config.toml
n_kv_head = 4
vocab_size = 32000
norm = "layernorm"
rope_fraction = 0.5
init_std_o = 0.0
init_mimetic = 0.7
optimizer = "muon_variant"
seq_len = 512
steps = 8883
MLP neurons of a small language model. Each row is named by its layer, matrix (down: output weights) and neuron, and shows model dimensions 218-313. Each number is 128 + 32 x the weight over its row's rms, rounded and kept within 0 to 255.
After each neuron's rows is what it responds to, as a language model described it from the Wikipedia text at the highest values.

L5.down240 [158 117  88 139  57 102  96 140 144  82 123 108 194 117  99 143  84 103 137 140 119 134  57  92 126 138 135 138 114 139 116 129 114 106 108 137  90 120  95 103 106 102 140  46 140  94 127  68 193 154 184 151 125 106 150 171  78  73 145 141 155 167  62 129  97 158 137 145 125 105  94 121 148 111 130 100 182 186 142 208  87  66  73  93 161 168 118 151 140 148 137 117 168 107 128 127]
Responds to: Mass nouns after modifiers

L5.down2518 [ 95 121 161  72 136  88 152 187 163 117 117 118 110 118  40 159 159 164 131 200 204 115 105 105 112 193 155  97 125 160 137 164 116 139 142 126 102 158  91 155  79 113 151 133 104 140  59  71 155 137 120 122  73 172  96 124 102 113 143 130 139 156 159  72 148 142 106 124 154 123 134 146 169  88 119 136  98 136 137 144 145 136 128 156 138 119 120 141 129 162 176 110  61 112 171  95]
Responds to: Title or heading words

L4.down2188 [141 120 132 122 164 138 115 137 140 107 115 171 169 151  65 110 112 155 136  90 157 114 157 157 115 174 140 132 123 125  97 160 209 149 120  95 150 166 110  94 127 136 107 163  94 137 158 119 126 137 132 154 125 159 128 196 138 107 117 119 170  92 126  66 145 186 158 170 110 153 141 128 158 188 152 139 149  63 154 134 103 114  64 149 138 130 182 138  91  94 101  89 115 139 130 124]
Responds to: Institutional or group agent nouns

L2.down1922 [109 131 140 159 112 125  95 133 136 130 110 125 110 112  90 136 146 123 175 114 122 125 171  94 118 141 169 150 132 146 125 111 104 130  44 100  96 149  85  67  83 135 145 224 134 150 172 142 202  56 129 119 116 136 145 191 139 148  50 202 143 131 109 139 126 168 159  78 112 105 141 126 127 136 138 129 116 116  77 158  99 135 138 104 106 110 146 116 171 149 161 125 175 124 117 105]
Responds to: Apostrophes and mid-word pieces

L5.down129 [143  85 105 146  69  96 160  98 154 133 146  85 110 150 134 107  94 166 157 142 116 114  19 141 133 130 194 111 159 185 154 146 101 159 151 126  89 162 123 124 138 162  94 133 168  80  68 134  99 136 113 106 133 143  90  80 150 122 132 162 134 135 124 188  83 107 128 111 134 165 129  83 124 117 116 153 164 101  81 171 161 158 138 128 193 124 103 128 115 146 138 183 162  95 132 112]
Responds to: Contraction apostrophes

L5.down1886 [153 200 156  97 131  98 153 128  89 119 126  80 114 175 162 161 168 119 139 149 149  83 147 137 153 113 184 144 140 178 188  86  88 182 122 127 184 145 115 103 112 154 109  51 207 138 140 165 140 133 110 136  98 186  99 136 145 104 136 128 146  93 111 133 102  63 149 101 137 176 133  72  98 119 155 114  62  95 208 118  57 108  94 149 111  87 120 105 121 156  95 139 143 153 104 119]
Responds to: Mid-word name fragments

L4.down262 [ 98  84  84 131  92 101 141 150 158 124  64 114 109 121 135  65 157 135  92 121  99 165 153 164 105 164 109 132 141 128 114 117 119 112 111 132  99 165 130 157  92  99 159 120 164 141 133 130 152 129 140  74 157 146 121  85 141  76  75 122 127  59  97  92 112 124 161 181  96 126  92 141  75 152 144 125 124 163 104 156 101 124  76 116 105  33  92 136 200 127 136  93  97 130 192 130]
Responds to: Date position slots

L5.down2286 [112 191 145 122  95 159 133 111 135 148  91 151 156 181  94 135 159 152 125 140 150 115 143 102 131  82 162 152 149 148  70 152 154 152 151 103 101  99  77 122 159  63  59  96 154 121 148 107 111 144  85 117 120  88 115 105 127 166 119 107 167 107  84 137 115  92 204 118  93 205 155 141 138 155  95  94 164 110  81 150  71  90 131 155 113 120 112  98 163 131 103 156 121 138  85 124]
Responds to: Ends of date and time expressions

L2.down628 [ 99 155 190 160 160 138 112  95 141  78 148 135  38 150  96 102 111 139 158  95  58 114 144 106  46  18 114 119 109 146 153  90 145 173 105 107 190 161 125 147 144 113 148 103 122 144 158 163 170 170 133 204 107 132 129 136  97 158 123 127  92 198 190 125 113 167 108 139  99 111 131 143 101 109 110 107 148  92 130 140 149  80 115  90 187  78  98 148 147 160 170 119 107  87  97  88]
Responds to: Section heading closers

L4.down1337 [112 143 146  95 106 139 139  73 109  56  92 112  98 118 134 107 101 138 194 111  88 156 118 156 134 166 136 127 196  98 106 108 115 152  80 163 166  97 160 143 124 143  76 134 163 131 128 146 147 111 108 111 153 174  89  71 103  64 158 143 160 135 152 149 151 138 133 154 145 142  82 128 114  92 152 122 149 131 160 173 142 164 150 191 134  91 140 115 136 131 113 136  94  53 132 107]
Responds to: Predicate-linking function words

L5.down395 [117 167 181 149  68 172 118 132 141 159 123 101  74  82 104 154 109  95 136 126 100  86 108 183 187 132 156 159  81 134 116  87 158 125 212  88 148 111 119 137 157 107 110 125 182 114 118 149 130 134 126 118 102 120 156  95 176 183 126 186 126 141 129 131 165 138  82 115 112 127  93 185 118 144 105 112 112 117 172 133 111 163 120  94 110  99 173 132 113 146 146  92  95 142  76 119]
Responds to: Clause-final verb in embedded clauses

L2.down1875 [159 144 140 114 151 138  83 173 128  89 174 157 113  99 135  88 111 145 103 145 176 132 131 147 160 125 196 119  97 116 160  98 131 131 140 120 161 202  90 141 149  45 107 110 144 167  87  98 136 203 155  58  78 179 138 155  82 118 116 124 154 110 131  96 119 153 174  79 100 179  81 117 178 165 124 139 119 114 123 121 127  83 141 100 139  56 139 118 144 118  99 152 129 111 104 140]
Responds to: Heading and span closers

L2.down84 [124 147 165 124 115 149 140 125 166 118 173 122 153 181 112 168 143  96 132 129 102 151 133 114 149 181 149  71  55 148 136  90 165 163 123 143 133  98 190 120 117  78  81 100 137 169 152 130 165 113 119  85 131 167 118 126 121 152 126 113 133 138 153 139  76 116 135 104  84 124 110 111 176 123  98 122  89 123 119 123 119  88 136 126 151  98 146 146 126  53 109 103  95 174 133 110]
Responds to: Common concrete nouns as modifiers

L4.down1145 [117 155  91  92 164 106 135 149 135 114 125 100 153 160 129 104 112 117 132 174 131 166  91 102 127 124 217 177 129  92  99 126 113 102 132 103 137  73  82 106 151 117  86 137 102 130 110 131 131 171 144 102 138 169 160 113 102 116 202 161 150 183  82 100 165 134 116  82 120 126 170  84 121 138 102  97 102 119 160 151 109 121 126 128 107  75 108 121 113 104  69 143 105 166 131 154]
Responds to: Conferred-item nouns

L5.down488 [150  86 185 123 106 107 125 152 166 138 145  91 114 145 109 112 112 165 153 185  47 151 158 105 141  76 162 134 131 121 116 155  98  91  81  82 129 164  63 159 102 148 111 110  96 116 122 146 121 105 134 163 179 139  61  70 166 151 139 145 170 106 151 125 165 130 149  82 155  82  80 146 134  51 175 118 102 104  73 143 150  78 140 152 139 131 115 185 125 152 121  70 154 134 150 124]
Responds to: Compound hyphens and table pipes

L2.down254 [109 194 106 121 130  70 116 124 112 164 134 160  92 156 168 121  72 139 125 148 124 104 188 105 119 126 129  88 135 141 106 141 152 137 145 129 116 127 123 161 158 143 148 127 142 105 132 118 143 139 154  97 199  97 108 177 183 172 125 183 141 106  81  74 117 137 118 138 148 138 145 141 129 120 100 132 144  95  53 118 105 130  84 162 143 153 155 149  69 172 119 151 124 102 166 100]
Responds to: Headings and table-header words

L5.down567 [200 162 125  40  94 117 178  94  77 103 139 136 135 141 179 130 135 207 137 105 106 129 156 169 159 103 131 110 117 137  75 111 147  97 177 120 101 159  99 168  97 139 121 176  75 136  79 136 141 122 171 210 141 160 155 107  72 202  87 128 164  88 148 136  63 158 138 160 156  91  70 159 144 212  43  89  96 117 164 177 157 136  93 129  87 161 177 154 120 160  99 115 141 154 100 140]
Responds to: Place/status endpoint nouns

L4.down2227 [162 148  83  97 175 168 200 172 149 103  67 189 159 128 149 155 189  71 130 121 124 163 151 140 164 102 137 111 114 141 128 115 172 104  71 163 155 127 161 118 170 103 151 113 173 117 148 100 159 141 103 134 109 151 106 111 128 113 165 173 151 158 136 140 152 103  91 116 163 157 122  80 138 108 128  83 107 168  67 130 177 150 115 105  27  73 130 126 131 161 160 155 133  36 114 157]
Responds to: Mid-phrase linking tokens

L2.down2236 [159 131  96 109  99 183 142  74  94 178 190 123 165  87 135 119 129  95 140  94 124 158 117 166 136 149 139 173 162  85 126 100 147  99 184 114 172  59 171 138 106 133 128 120 141 102 131 109 121 156  77 131 132  99 135 180 138 140 106 139 172 155 120  98 157 142  84 131 108 136 105 140 130 149 113 120 135 128 117  89 163 149 165 185 127  71 198 155  76 106 110  90 114 161 164 213]
Responds to: Do/did and function verbs

L2.down909 [139 123 121 172 152 128  90 117  83  99  88 135 113  80  63 125  98 111 110  93 146 117 106  66  63 151 187 137  79 113 160 192 104  96 119  78 127  72 145 167 121 108 191  71 181 174 146 118 108 170 130 134 120 133  97 183 123 122 155 140 121  79 126 149 141 136 142  98 117 109 136 167 109 208 158 143 146 107 131 172 121 138 154 147 118 124 120 140  98 139 115  88 169 173 113 156]
Responds to: Predictable word continuations

L5.down1469 [177 127 141 192 119 111 144 125 116 155 113 170 106 192 157 110 133 118  66 117 132 114 137 143 165  63 181 137 123 101 128  94 106 169 104 126 154 182 128 162 119  80  69  93 139  89 155  95 110 121 141 146 117 110  40  69 140 112 169  84 114 125 163  95 141 127 151 144 129  97 105 154 124  94  83 118 175  69 145 148 164 179 169 125 102 110  92 151 100 145 162 113 182  98 144 130]
Responds to: Additive function words

L4.down2305 [115 128 140 130 134 144 164 105 143 117 169 111 103 119 112 169 145 136 159 136 152 100 115 174 193  97 119 123 119 171 111 164 131 126 116 215 124 155 111 130 113 109 135 130 181 103 173 133 161 211  51 108 104 143 140 145 115 118 170 113 120 126 183 143 104 146 152 164 153 139 136  89 107 162  92  98 163 106 111 125 104  99 103 112 117 135 153 153 150  27  99 121 144 115 121 159]
Responds to: Role noun after "as a/is a"

L2.down912 [153 122  92  83 190  91 106 172 114  94 107 103 176 134 137 123 110 207 107 132 125  71  47 137 154 158 150 142 116 127  85 142 172 158 147 128 112 178 103 168 189  83  68 200 179 187 143  26  88 137 129 137 139  62 121 158 107 158 155 135 144 185 110 103 136 146 138 125  73 114 144 100 191  69 134  82 108 190 135 118 141 137  91 176 111 128 110 108 124 120 195 105 157  98 114 135]
Responds to: Pair-introducing words

L5.down2492 [192 138 144 165 150 113 132 129 112 157 147 178  87 100 164 110 167  62 138 134 121  85 212 116 167 209 111 121 153 125 145  99 143 169  60 153 122  96 153 158 149 119  99  81 136 121 175 179 127 113  82 108  84 154 139 183  73 146 107 148 140  58 173 150 191 106 144 121 164 107 149 107  65 114 151 135 126 136 119 137 144 165 121 128 134 137 147  90 157  87 143  80 155 139 151 132]
Responds to: Role nouns after determiners

L4.down565 [131 126 120 179 177 126  98 153 101 172 152  93 201 117 115 121 114 153 128 120 114 147 134  98 204  97 104 116 162 101 146 112 104 172 118 155 139 134 132 110 149 182 186 135 147  97 138  93 150  76 169 111 117  75 107 165  86  68 130 107  90 142 160 119 117 101 168 132 155 163 108 147 139 139 102 105 130 158 107  68 150 120 157 111  20 154  67 149 116 142 130  65 146 126 176  85]
Responds to: Mid-word fragment tokens

L5.down1027 [ 95 144 119 136 169 154 105 140 113  99 149 153 134 137 125 137 165 139 155 135 141  63 148  94 100 131 164 156 147 148 132  86 123 147 148 154 173 117 172 114  68 150  92 140 140 103  96 116 121 132 165 165 116 153 145 182 159 150 103  86 186  88  68  99 160 161  99 102 131 151 126 116 168 110 195 137 101  93 152 118 123 107 169 139 187 123 147  71 116 126 167  83  92  91 160 187]
Responds to: Institutional subject heads

L4.down942 [111 163 131 151  49  79 117 128 143 128 169  76 161 146  83 106 143  93 113 138 124 105 157 170 104 119 197 145 151 150 143 128 122 156  68 106 162 167 126 117 148 111 132 153 127 150 132 139 172 163 132 139 130 133 103 144 145 121 139  87 176 148 181 120  97 118 122  80 126 107 127 106 125  68 166 138 142 154 104 137 133 161 156 131 130 128 145 145 112 157 144  75  92 131 122 131]
Responds to: Table and section caption words

L2.down1558 [122 151 143 189 191  98  53  81 118 157 112 151 125 144 136  14 142 170 170 140 103 145  97 112 118 160  75 159 107 146 100 158 162 166 111 109 107 121 127 131 105 191  98  65 141 170  61 163 166 156 154 122 137 162 130 167 114 134 122  62 164 163 123 127 122 156 160  78 126  79 133 150 152  98 118 158 112 141 157 184  92 139 134 112 135 120 178  82 108 102  94 144 121 148 131 133]
Responds to: Compound-joining hyphens

L4.down51 [113 157 101 118 103 182 117 164 161 113  95 111 147 121 165  70 117 109 134 151 117 129 155  58 164 117 165 139  69 158 127 108 120 118 123  97 154 150 148 121  84 121 134 155 109 136 116  99  79  89  84  98 123 149 102 148  80 100  74 161 152 171  74 119 103 125 102 144  92 106 101 138  89 149 128 134 139  86 102 117 171 105 208 128 180 108 102 130 201  98 143 105 160 111 189 103]
Responds to: Apostrophe in contractions

L2.down2451 [117 136 136 152 119 115 182 137 199 107  52  64  70 132 141 106 122 114 136 112 114 136  75 157 135 102 143  52 150 131 115 158  46 134 122 150 124 153 135 147 110 161 128 106 151 144 149 128 101 109 171 187 154 146 114 150 108 168 162  51 115 162 194 118 129  68  96 163 100 147  98 120 181 189  76  83 125 149  77 115 136 145 151  95  85 144 146  90 126  99 150 125 152 122 127 142]
Responds to: Death verbs in biographies

L4.down50 [125 133 132 117 154 128 116  93 133 164 142 136 102 196 151  68 127 105 142  78 121 104 153 147 112 143 192  88 115 113 106 111 117 150 155  72 166 170  90 136 115  94 117 135 136 156 116  83 158 153 117 108 151 138 112 118 137 166  59 116 120  80 125 116 169  68 117 189  85  90  86  43 151 142  75 130 181 117 111 117 105 117 111 171 171 200 140 179 130 120  68  87 119  88  84  85]
Responds to: Date completion tokens

L4.down1584 [111 108 124 174 101  80 107 132 128 111 164 143 146 106 131 107 110 158  40  84 106 132 126 141 126 163 173 175 113 106 146 122 139 152 137 142 128 132 123  84 114 106 137 155  81 122 177 149 144 147 102 141 106 123 129 101 160  89 173 128 130 149 118 171 141 157 177 211  87 143 193 201 164 105  90  89 149 125 110 111 122 146 134  99 123 142 123  89 117 132 161 153 164 104  89 135]
Responds to: Coordinating conjunction tokens

L2.down233 [ 97 164 121 152 149 106 146 106 107  82 168 125 117 146 173 180 129 137 136 116 118 105 196 134 170 133  90 125 161 124 230  90 110 134 137  97 155 113 107 141 117 130 140 135 119 121 158 149 172 132  99  84 136 124 112 160 131  72 140 152 145 140  89 110  81 125 111 186 130  86 133 188 127 140  89  89 141 163  94 127 139  84 128 187 184  53 125 150 151 153 122 168 117 127  81 151]
Responds to: Predicate word awaiting complement

L2.down297 [145  80 112 109 115 178 140 109 187 132 208 147 129 174 131 130  85 144 119 111 110 146 104 105 102 132 122  89 159 109 158 101 169 142 172 137 178 178 181 154 111 115  55  76  89 199 145 118 101 132 119 121 107  92  91  92 122 140 136  99 141 132  81 130 133  66  96 148 131 115 135 156 131 120  50 174 131  92  67 124  94  98  87 124 113 162 133 135 101 124  88 130 183 182 148 115]
Responds to: Media and sound nouns

L5.down2087 [128 115 122 112 158  79 123 164  76 109 111 140  79 100 151 157  99 125 186  79 154 113 163 121 119 117  88  58 170 155 188 160 101 165 121 175 141 152 141  91  94 153  85  24 129 134 133 119 171 160  89 144 170 128 163 134 102 180 168 105 167 109 126 140  73 195 131 170 133 138 144 176 155  64 122  86 158 227 135 133  90 123 112 174  86 122 117 137 121 108  96 105 136 147 100  71]
Responds to: Date starts and headings

L4.down1707 [ 84 141  84  83 157  80 155 159 122 141  34  95 117 197 123 141 137 137 130 118 158 123 159 176 133 102 130 153 171  96 135 103 170 104 189 116 108 108 137 147 137 139  89 148 146 110 150 165 144 138  95 122  88 139 160  61 141 130 154 110  88 153  99 129  72 167 118 142 168 142 156  68 130  88 114 118 197 123 115 140 161 142 107 149 103 133 142  78 114  87  95 163 128 169 148 149]
Responds to: Death words and name fragments

L2.down742 [110 125 115 108  81 133  99 162 121  94 140 126 156 138 143 116 159 181 163 109 135 109 166 140 100 103 132 165 129  90 115 136 122 146 156 170 166 110 138 110  87  94 134  91 150  98  78 166 123 170 157 149 205 139  57 171 120 110 104 108 135 102 147 102 108 169  66 131 168 158 159 137 125  77  91 145 101  65 127 103 150  92 122  84 124 131 162 142 172 117 169 131 105 122  79 190]
Responds to: Acronym final letters

L5.down274 [142 149 123 133 131 152 106  90 155 121 170 128 156 139 138 142 179 127  84 109  97 158 169 170 147 166 111 119 113 167 120  99  86 132  72 129 165  92  93 146 114 187 101 131 102 149 177 106  89  64 148  78 135 147  93 167 116 168 128  77 155 155 133 112 151 104 101 122 151  87 133  97  63  79 174 137 154 166 131 165  99 176 160 168 139 155  80 181 123 132  75 122 180  91 108  73]
Responds to: Compound-initial nouns

L4.down1120 [127 138 164 117 115 133 147 129 178  99 131  90 153 109 129  81 154  95 147 144  91 120 160  89 197 158 190 108 123 111 150 138 171 132 130 121  86  95  98 156 140 159 159  78  74 110 155 157 117 151 181 137 101 156 213  94 112 178 128 147 149 147 119  94 134 153 160 128  96 107  87  48 215 128  94 106 188 104 168 139 167  91 138 132 134 127 146 135 147  63  83 123 112 158 117 100]
Responds to: Noun objects after modifiers